{
  "n_layer": 9,
  "d_model": 320,
  "n_head": 5,
  "n_kv_head": 5,
  "head_dim": 64,
  "d_mlp": 1920,
  "vocab_size": 4012,
  "activation": "quick_gelu",
  "norm": "rmsnorm",
  "norm_place": "pre",
  "norm_eps": 1e-05,
  "positions": "rope",
  "rope_base": 500000.0,
  "rope_fraction": 1.0,
  "qk_norm": true,
  "attn_scale": 0.182,
  "bias": "none",
  "tie_embeddings": false,
  "parallel_block": false,
  "extras": ["capped logits"],
  "init": "normal",
  "init_std_qkv": 0.0267,
  "init_std_o": 0.0,
  "init_std_up": 0.0267,
  "init_std_down": 0.0,
  "optimizer": "adam_variant",
  "lr": 0.00197,
  "lr_mult_qkv": 0.5,
  "beta1": 0.9,
  "beta2": 0.98,
  "lr_head": 0.00539,
  "warmup_steps": 327,
  "schedule": "wsd",
  "decay_fraction": 0.639,
  "decay_shape": "linear",
  "final_lr_fraction": 0.0,
  "batch_tokens": 131072,
  "seq_len": 512,
  "doc_mask": true,
  "train_tokens": 885500000,
  "steps": 6756,
  "dataset": "wikipedia_en"
}
MLP neurons of a small language model. Each row is named by its layer, matrix (up: input weights) and neuron, and shows model dimensions 160-287. Each number is 200 + 40 x the weight over its row's rms, rounded and kept within 0 to 999.
Before each neuron's rows, "fires on" lists the tokens most often at its 100 highest values on Wikipedia text that the model never trained on.

fires on: "9", "–", "1", " United", " ", " B"
L3.up144,241,135,252,215,255,155,181,238,266,171,228,190,232,191,199,249,274,209,240,178,258,178,257,136,171,209,159,184,202,246,230,171,206,229,254,139,185,168,166,158,256,192,160,141,193,242,196,227,202,248,230,170,255,124,237,255,200,144,296,183,220,301,150,226,246,207,197,124,270,172,198,215,136,238,156,229,239,199,150,197,259,207,274,174,278,181,234,182,203,160,194,191,225,307,218,211,252,189,185,239,226,253,204,197,185,238,261,168,153,171,177,326,167,216,127,196,213,196,241,151,147,218,214,215,192,216,130,234

fires on: " of", "0", "u", "est", " few", "9"
L5.up1875,187,248,180,203,286,198,265,195,174,219,173,186,262,268,222,278,173,210,249,197,195,158,165,266,180,235,261,162,194,268,160,138,209,249,220,217,193,145,198,212,226,183,151,188,250,183,201,202,251,192,169,162,197,191,214,219,196,194,222,195,133,234,186,206,219,217,269,196,210,185,234,255,192,239,258,162,251,215,149,217,159,212,198,139,145,182,205,112,202,171,233,213,167,157,147,55,207,212,185,183,216,153,201,174,232,127,214,247,174,191,208,283,167,210,150,282,186,184,267,191,264,200,177,264,239,193,179,169

fires on: "-", "el", "t", " She", "ors", "ry"
L5.up1801,184,231,229,220,167,245,222,241,276,148,154,167,219,181,277,197,237,281,203,199,197,193,250,169,200,219,198,123,221,207,180,162,227,239,210,217,161,188,201,236,244,207,187,191,197,214,256,195,259,200,242,222,199,157,233,227,145,232,228,181,171,237,202,142,207,179,159,216,216,202,156,139,164,229,117,236,290,132,219,165,181,100,176,243,94,234,236,138,174,214,167,129,210,185,228,253,164,176,245,215,255,171,132,232,168,205,311,184,174,147,178,185,256,223,167,250,195,254,107,286,178,182,239,278,192,170,143,198

fires on: ",", "le", "h", " part", "re"
L5.up1224,183,134,268,171,203,220,129,231,228,211,180,126,233,168,122,165,236,166,205,171,158,200,238,221,221,210,174,243,188,178,213,128,182,202,237,299,235,213,108,209,217,167,119,156,259,217,261,235,227,209,200,170,225,129,157,144,147,153,196,150,177,154,269,188,180,249,198,196,188,171,183,108,224,250,241,231,220,174,208,209,314,212,227,187,243,191,180,182,86,149,235,167,153,280,244,173,239,219,233,200,175,285,160,135,245,166,235,228,157,296,158,178,140,207,181,187,246,197,216,186,233,252,189,185,147,231,134,204

fires on: " =", "ra", ".", "stitut"
L5.up153,218,136,216,227,173,127,280,225,130,218,233,120,229,227,193,199,169,122,221,204,193,140,182,267,259,300,216,283,264,174,190,190,183,152,171,204,208,256,133,181,224,187,138,130,162,194,247,216,252,161,242,177,171,158,157,133,119,184,229,213,191,169,210,220,81,224,257,175,228,232,107,136,204,213,262,215,170,241,234,240,274,157,236,229,177,161,141,198,184,161,157,198,152,233,198,197,206,156,200,206,168,258,146,231,128,233,172,175,258,160,206,237,170,238,221,215,102,226,116,179,213,178,188,176,100,178,201,142

fires on: "iz", "uel", " pract", "rup", "ric"
L3.up750,231,101,175,175,186,149,230,166,246,214,292,185,201,237,102,246,171,216,189,201,154,136,198,211,219,276,205,220,234,247,207,229,137,220,206,208,188,183,205,162,200,171,213,210,187,151,225,205,167,191,156,205,185,223,224,212,256,198,213,192,247,157,285,192,183,168,231,152,236,239,191,166,192,175,130,229,208,242,142,245,216,206,248,177,206,214,210,213,232,195,190,182,130,263,226,226,235,215,179,266,185,182,218,174,226,147,211,170,211,176,269,210,146,211,249,194,202,314,181,231,258,290,133,176,222,218,262,185

fires on: "-", "v", "0", " (", " and", "1"
L3.up993,181,220,176,205,213,121,275,209,245,95,158,172,293,190,205,309,198,198,193,110,214,193,250,182,197,129,207,230,200,202,155,179,222,94,184,236,222,289,193,173,185,164,160,101,227,207,318,186,208,259,246,239,163,203,218,168,185,224,155,204,208,193,200,147,238,197,217,151,169,209,173,186,195,134,196,321,158,246,231,212,209,260,215,213,140,183,163,240,269,286,234,134,120,266,198,189,193,267,241,245,211,223,222,184,218,224,200,274,137,172,172,217,187,250,152,163,168,222,190,230,230,169,196,222,147,244,159,155

fires on: "ered", "8", " represent", "atin", "7", "ification"
L3.up1363,154,236,138,206,234,212,160,204,202,267,231,167,174,236,264,230,176,175,129,122,225,233,164,245,253,235,187,214,280,179,192,188,231,224,177,174,147,206,222,182,265,139,213,248,252,177,130,207,204,211,240,150,211,177,128,122,116,211,156,232,186,241,196,263,182,214,187,226,217,235,204,275,174,122,210,187,240,139,243,170,180,196,200,195,215,206,244,191,193,208,239,241,251,166,218,218,185,202,264,212,241,181,144,178,202,199,198,265,213,220,179,332,209,209,211,201,180,223,262,133,243,229,244,193,106,233,226,229

fires on: ",", " of", " trans", "f", "re", " •"
L5.up235,245,239,203,199,235,227,232,200,218,268,205,144,232,270,248,203,204,204,159,192,226,232,245,184,197,240,232,204,158,245,219,149,157,210,245,236,211,191,185,140,262,120,159,136,225,175,224,204,221,209,230,224,195,166,176,201,127,257,188,265,140,182,201,166,140,176,223,211,161,121,173,225,179,215,196,215,168,114,213,178,225,273,161,254,178,157,163,253,182,238,232,195,111,225,111,197,214,333,204,217,153,219,187,128,245,201,197,197,143,258,130,261,187,155,181,274,257,209,138,218,266,165,226,197,152,215,98,221

fires on: "7", "8", "und", " rece", " third", " place"
L3.up118,124,210,181,174,237,192,146,156,235,104,180,157,224,219,241,208,222,250,145,246,188,163,188,161,241,208,170,216,249,215,182,128,260,194,193,208,260,210,161,105,217,233,156,181,229,172,172,209,259,217,249,150,180,221,214,163,220,191,257,203,198,205,197,206,130,275,210,178,266,147,254,230,205,221,137,166,153,275,189,216,251,210,191,231,182,152,249,182,186,159,225,236,165,168,210,211,235,179,165,215,180,176,242,162,225,205,189,138,193,140,148,250,225,197,239,244,168,159,233,190,202,251,197,214,190,240,178,235

fires on: ".", "ac", "c", ").", "x", "ter"
L5.up578,165,155,186,243,179,195,254,224,153,251,231,156,286,120,158,193,254,157,122,203,106,187,171,200,162,222,259,253,259,198,126,188,226,106,260,196,202,283,236,174,221,217,187,135,229,207,219,209,188,198,198,189,161,220,231,162,180,238,236,165,183,226,195,195,252,175,287,207,225,176,165,195,198,201,198,239,245,220,186,186,252,227,163,189,179,121,194,241,216,210,228,230,176,193,146,207,168,263,142,228,181,222,164,271,183,203,195,147,214,188,227,248,80,172,223,241,93,255,141,220,178,137,227,194,169,247,193,281

fires on: "s", "ess", "a", "at", "h", "all"
L5.up736,159,190,266,234,220,149,168,278,196,175,204,209,169,131,207,206,207,225,217,265,249,147,243,229,234,257,183,190,230,208,233,206,160,197,182,250,200,266,184,242,328,189,243,266,176,252,174,217,228,296,216,211,179,168,257,197,165,188,218,187,237,248,240,239,222,262,197,176,226,148,168,187,120,270,276,202,185,187,185,261,173,196,241,93,207,211,169,156,126,168,180,143,133,163,212,219,251,229,179,257,176,191,239,120,248,164,253,227,164,220,230,183,220,149,225,199,185,149,255,201,272,220,161,205,169,187,225,164

fires on: " when", " February", " go", " time", " June", " As"
L5.up1848,190,181,208,261,244,225,200,186,223,239,164,157,248,174,224,175,207,164,213,157,227,171,156,241,269,218,310,294,164,180,200,140,243,208,188,136,185,210,211,202,269,207,149,217,215,212,155,190,249,243,114,181,242,162,236,206,164,249,266,203,162,215,204,217,87,276,174,248,221,170,263,245,204,197,211,227,233,171,222,243,191,269,206,209,191,204,164,229,138,186,201,234,261,210,223,145,221,242,142,198,218,176,194,220,193,134,173,233,194,259,208,190,247,179,205,234,179,210,177,203,201,203,260,269,205,241,232,124

fires on: "2", "1", "7", "8", "9", "5"
L3.up908,201,238,209,136,227,174,217,210,161,148,175,107,256,205,216,223,166,145,218,116,119,235,160,242,265,277,168,181,288,282,210,169,164,198,210,175,265,244,221,173,238,223,125,229,211,215,228,188,216,170,216,214,139,221,204,184,175,196,134,246,157,203,225,225,176,214,291,245,228,217,270,180,146,253,189,147,216,146,201,221,149,156,173,220,190,118,234,216,163,226,220,200,184,155,204,200,196,209,151,193,188,182,192,158,301,204,183,195,200,185,177,194,221,206,103,175,100,187,284,236,306,230,303,161,153,151,186,234

fires on: " ", "-", " (", "–", "up", " She"
L3.up226,193,208,156,196,168,184,237,159,205,81,176,188,274,207,182,315,232,232,169,175,176,169,166,169,249,242,139,148,198,177,163,193,184,166,187,156,163,203,186,164,144,208,118,149,220,203,184,177,212,213,218,191,230,241,161,151,194,186,194,246,179,222,182,204,250,165,273,160,174,238,167,153,194,203,176,244,219,161,200,206,223,123,158,164,120,165,227,231,216,261,184,135,237,190,239,200,236,254,228,235,214,224,216,202,164,260,226,227,201,246,220,198,208,162,205,283,201,138,157,205,260,140,236,268,94,211,129,197

fires on: "ed", ".", ",", "ar", "e", "\n"
L5.up837,210,182,160,264,237,209,212,169,193,190,163,165,221,215,191,223,230,194,149,157,253,142,233,205,261,234,207,230,218,311,163,191,203,157,205,199,262,126,233,196,225,160,183,222,167,236,209,219,265,242,123,164,236,200,216,191,184,133,197,224,162,222,197,196,248,195,202,233,190,178,179,85,177,217,186,220,219,165,172,211,243,130,211,227,106,76,148,259,176,187,187,221,205,202,256,178,217,212,173,176,244,263,228,237,167,234,265,207,194,214,226,174,116,210,181,206,180,236,192,242,233,129,287,205,195,183,259,190

fires on: "8", "7", "2", "0", "9", "6"
L3.up195,166,159,290,173,194,206,245,191,221,225,227,169,228,227,235,243,216,168,268,126,202,233,226,198,217,329,236,217,280,191,127,147,196,230,165,216,215,205,273,184,222,180,141,224,244,212,219,178,248,156,228,192,159,242,140,245,195,223,216,237,195,251,235,222,269,277,220,236,270,272,230,192,154,235,229,206,214,206,148,194,171,185,184,202,220,173,215,141,177,190,217,214,171,186,193,160,88,241,224,257,165,312,192,196,247,100,161,215,161,130,140,179,120,194,189,196,145,189,257,208,237,197,187,242,166,122,192,197

fires on: "ar", "o", "all", "t", "s", "ess"
L5.up361,221,182,188,235,225,181,152,206,109,177,176,171,224,271,211,203,183,213,230,255,158,187,221,223,240,218,196,232,218,251,235,224,218,149,258,216,252,271,197,259,255,164,220,217,163,195,171,218,164,223,232,178,217,164,155,200,222,199,270,178,201,150,214,198,246,215,214,217,230,137,211,179,190,176,102,195,146,199,187,244,174,156,215,131,260,189,154,228,211,249,228,192,128,167,242,146,241,181,167,202,158,219,202,208,242,204,316,227,162,188,322,225,210,167,176,207,144,228,195,143,211,143,181,224,216,158,231,125

fires on: "\n", " ==", "===", ".", " ===", "=="
L3.up1310,239,171,172,265,208,158,197,228,201,110,149,182,228,165,127,201,279,203,197,155,188,179,201,289,111,189,169,240,227,189,207,152,216,154,221,177,221,218,211,145,227,167,186,190,216,180,254,191,178,163,241,175,246,227,225,206,236,153,246,169,172,242,129,196,259,147,256,164,230,235,151,169,128,185,247,204,205,218,191,214,156,180,261,169,190,136,158,241,210,226,154,157,190,268,144,198,240,225,178,220,141,230,101,202,229,192,209,243,216,173,219,248,148,214,206,250,199,229,194,197,228,241,269,240,195,160,112,142

fires on: " ", "1", " who", "cess"
L5.up1842,194,166,251,194,218,203,143,233,260,166,206,235,181,153,216,219,226,297,197,214,201,204,239,186,219,213,168,243,142,188,252,151,291,214,242,207,199,173,151,252,249,185,187,176,161,220,221,265,286,238,256,186,126,154,225,152,212,204,276,141,245,212,327,226,148,212,225,184,189,193,189,193,185,240,236,235,134,208,221,220,216,183,221,196,174,170,180,175,203,213,205,149,234,236,189,179,174,204,219,215,248,239,198,194,233,181,228,155,158,242,306,246,218,240,192,183,219,165,182,164,139,158,176,142,156,201,181,175

fires on: "==", ".", "==="
L5.up1610,209,147,251,288,226,142,168,243,209,228,217,162,273,217,185,207,214,236,174,200,136,153,218,258,221,342,192,251,229,220,143,149,245,190,213,237,294,245,228,131,207,208,214,172,185,171,235,239,148,257,254,96,226,170,185,179,219,127,151,170,169,227,201,156,232,206,230,178,193,195,125,140,202,252,176,251,212,198,171,179,203,183,162,186,137,197,149,242,137,211,167,217,229,227,233,246,227,202,220,208,163,196,141,246,133,232,193,231,201,138,256,213,159,195,179,247,100,243,205,165,201,161,266,237,115,245,166,235

fires on: " country", " role", "ore", " &", "or", " site"
L3.up548,83,278,197,201,193,266,184,182,244,171,195,160,220,167,189,222,175,205,205,186,180,159,230,151,213,206,221,240,147,219,138,114,209,253,199,226,235,207,227,163,219,168,179,194,177,233,211,184,220,245,196,220,189,218,106,192,212,169,102,206,220,199,225,226,223,191,174,247,182,295,134,225,139,209,233,200,180,214,163,184,211,123,203,150,246,251,169,169,180,194,138,205,142,229,144,171,213,234,217,212,182,141,236,197,260,204,201,143,210,277,218,145,180,170,211,187,157,216,202,112,256,225,184,197,156,183,86,220